{"n_kv_head": 6, "decay_fraction": 0.48, "train_tokens": 625900000}
MLP neurons of a small language model. Each row is named by its layer, matrix (up: input weights) and neuron, and shows model dimensions 16-79. Each number is 128 + 32 x the weight over its row's rms, rounded and kept within 0 to 255.
After each neuron's rows, "fires after" lists the tokens most often just before its 100 highest values on Wikipedia text that the model never trained on.

L5.up90 [126 184 157 118 159 146 138 128  87  92 143 138 157 152 103 160  93 168 100 180  78 140  97 100 153  84 122 144 138 129  81 116 110 131 172 114 105 176 118 121 126 153 130 101 187 111  88 163 146 131  90 159 106 147  70 128  70 131 110  83 112  89 116 145]
fires after: " Geor", " v", " G", " V", " p", " Ch"

L5.up1421 [122 101 122 165  40 182 167  98 139 113 139 170 124 112 118  80 104 123 151 116 106  83 150  81 117  99 127 160 115 124 124 106  73 138 152 146  88 133 119 136 163 138 141 117 145  68 156 112 145 132 141 123  82  96 125 126 144 153 138 163  89 108 155  56]
fires after: " R", " t", " D", " c", " d", " T"

L7.up353 [105 138 136 103 107 104 162 144  77 149  67 142 157 179 112 141  97 100 192 120 149 123 147 119 131 116 129 152 190 114 120 147 162 127 139 108 149 131 123 145 152 154 111 138 115 154 140  78 137 127 131  51 125 107 105 101  89 154 172 152  97 134 147 138]
fires after: " B", "-", " G", " b", "ens", " a"

L5.up1076 [145 145 150  98 141 176 182 156 139 185 136 138 138  93 167 197 126 129 123 153  89 130 122 106 153 114 112 158 201 169 111 101 121 128  43 151 144 197  77 114 186 170 148 103 115 102  99  27 119  60 224  90  80 194 158 127 160 110  98 122  87 125 178 127]
fires after: " b", " g", "h", "b", " sh", "st"

L5.up1246 [130 112  90 127 142 114 127 157  62 108 152 128 138 129 148 136  92 126 172 101 128 169 123 110 177 118 133 102 220 100 140 176  40  80 136 140 137 125 160 134 228 169 125 180 113 113 114 131 155 141 138 116 106 152  98 162  96 183 131 134 144 140 120 145]
fires after: " |", ";", ":", "-"

L7.up425 [140 102 111 173  89 136 143 184  63 157 136  71 148 107  93 182 125 149 164 124 144 139 124  74 114 200  90 213 188 116 158 145 185 173  93 108 105 173 135 144 141 167 132 106  99 123 131  86 157 115 139  93 103 152 104 130 190 177 161 123 113 182  92 130]
fires after: " b", " B", "b", " l", " m", " his"

L7.up1340 [106 180 135 135  99  82 126 200  80 132  97 154 168 168 160 161 132  99 113 114 119 132  99 163  76  92 128 141 169  63 110 182  75 132 100 169 125 173  98 114 146  95 146 166 148  97 164 129 103  93 137 178  63 138  45 160 210 129  65 148  99 125 167  98]
fires after: " c", " C", " dist", "and", "st", "est"

L5.up975 [139 142 126 133 145 147  99 146  82 117 167 144 155 127 136 163 130 172 161 127  71  87  35  77 104  83 191 123 109 109 129 137 139 115 174 127 152 111 140 116 186 125 175 144  92 139  94  84 140 124 108 111 111 147 134 157 137 134 119  71  97 102 111 142]
fires after: " B", " V", " pr", "B", " d", " v"

L5.up1285 [ 88 106 170 113  82 118 119 158 135 116 123  95 105 152  49 113 144 107 172 145 146 144 174 127 101 114 160 130  78 104 117 104  56  81  91 106 108 200 184 187 168 106 153  94  95 117 158 208 141 133 114 173 122  87  92 126 169 148  61  92  99 136 127 112]
fires after: "'", " one", " was", "th"

L5.up1069 [ 89 154 150 124 108 157 136 122 102 146 116 103  86 139 156 173  76  92 135 137  71 138 171 176 163 127 121 131 122 112 152 160  38 144 144  97 125 174 131 132 202 149 110 126 133 116 122 146  85 154 149 120 112 161 101 109 186 175  90  98  79 130  91 117]
fires after: "'", "’"

L5.up402 [140 105  97 144 113 149 122  76 128 176 152 171 128  73 110 141 141 133 124 121 146 167 122 103  95 111 114 123 121 168 147 159 106 140 141  40 113 135 146 102 185 132 150 106 145 143 171  90 169 110  80  56 111  82 122 124 137 139 126 211 108 115 140 139]
fires after: " T", " S", " Q", " s", " d", " D"

L7.up91 [135  43 217 111  81 146 191 135 147 176 138 112 113 109 126 128  92 117 165 139 185  43 143  79 144 122 103 108 160 171  98 106 151  87  57  91 171 125  97 134 118 205 128  34 107 150  63 125  83  89 154 169 182  97  71 174 164 138 120 114 153 157  90 153]
fires after: " University", "ad", "c", "ell", "ig", "id"

L5.up405 [146  83  79 131 106 137 138 170  99 107 175 119 132 152 142  83 130  46 123 100 157 127 100 131 131 149 118 152 182 132 160 108 146 121 137 118 186 128 147 141 141 132  96 105 105  66 132  90 106  72 154 152 131 120  74 120  96 187 111 167 164 150 160 172]
fires after: " ", " |", "-", ";", "v"

L5.up119 [136  97 119  85  84 129 126 102 107 111  93  99 110 126 133 130  88 132 160 146 129 115  89 108  93 148 109 137 150 172 131  75 129 148 125 129 100 104 108 188  81 144 184 153 167 139 112  85 131 124 141 132 150  91 124 138 190 167 106 164 142 156  84 111]
fires after: " University", "c", " Sc", " med"

L5.up1503 [120 137 126 131 132  87 151  96  86 140  57 100 105 114 117  73 143 110 158  92  84 164  94 118  98 162 109 177 128 156 143 121 161 154 153 153 124 147 180  78 146 209 175  82 150  81 168 154 134 162 152  69 100 110 123 110 131  97 126 152 142 234 126 156]
fires after: " m", " M", " Mar", " l", " med", " Med"

L7.up760 [165 116 135 152 137 118  95 144 123 142  79 165 104 136  64 131 117 102 160  82 147  87 122 170 133 113 114 161  86 182 120 128 151 120 129  83 130  93 162 136 182 145 109 159  82 178 122  86  61 115 117 216 139  88  99 138 160 134 157 149 100 131 148 148]
fires after: " ", "ip", "ap", " app", " cap"

L5.up1250 [141 163 121  83  91  95  98 137 129 147 100  96 117 155 124 148 180 117 146 135  77 114  81 108 103 138 161 118  94  97 156 127 137 151  92 144 129 123 125 171 121 157 154 102 170 112 111 134 102 155  98 157  63 115 141 147 114 125  84 212 142 123 142 128]
fires after: "c", " c", " dec", " Sc", " sc", "st"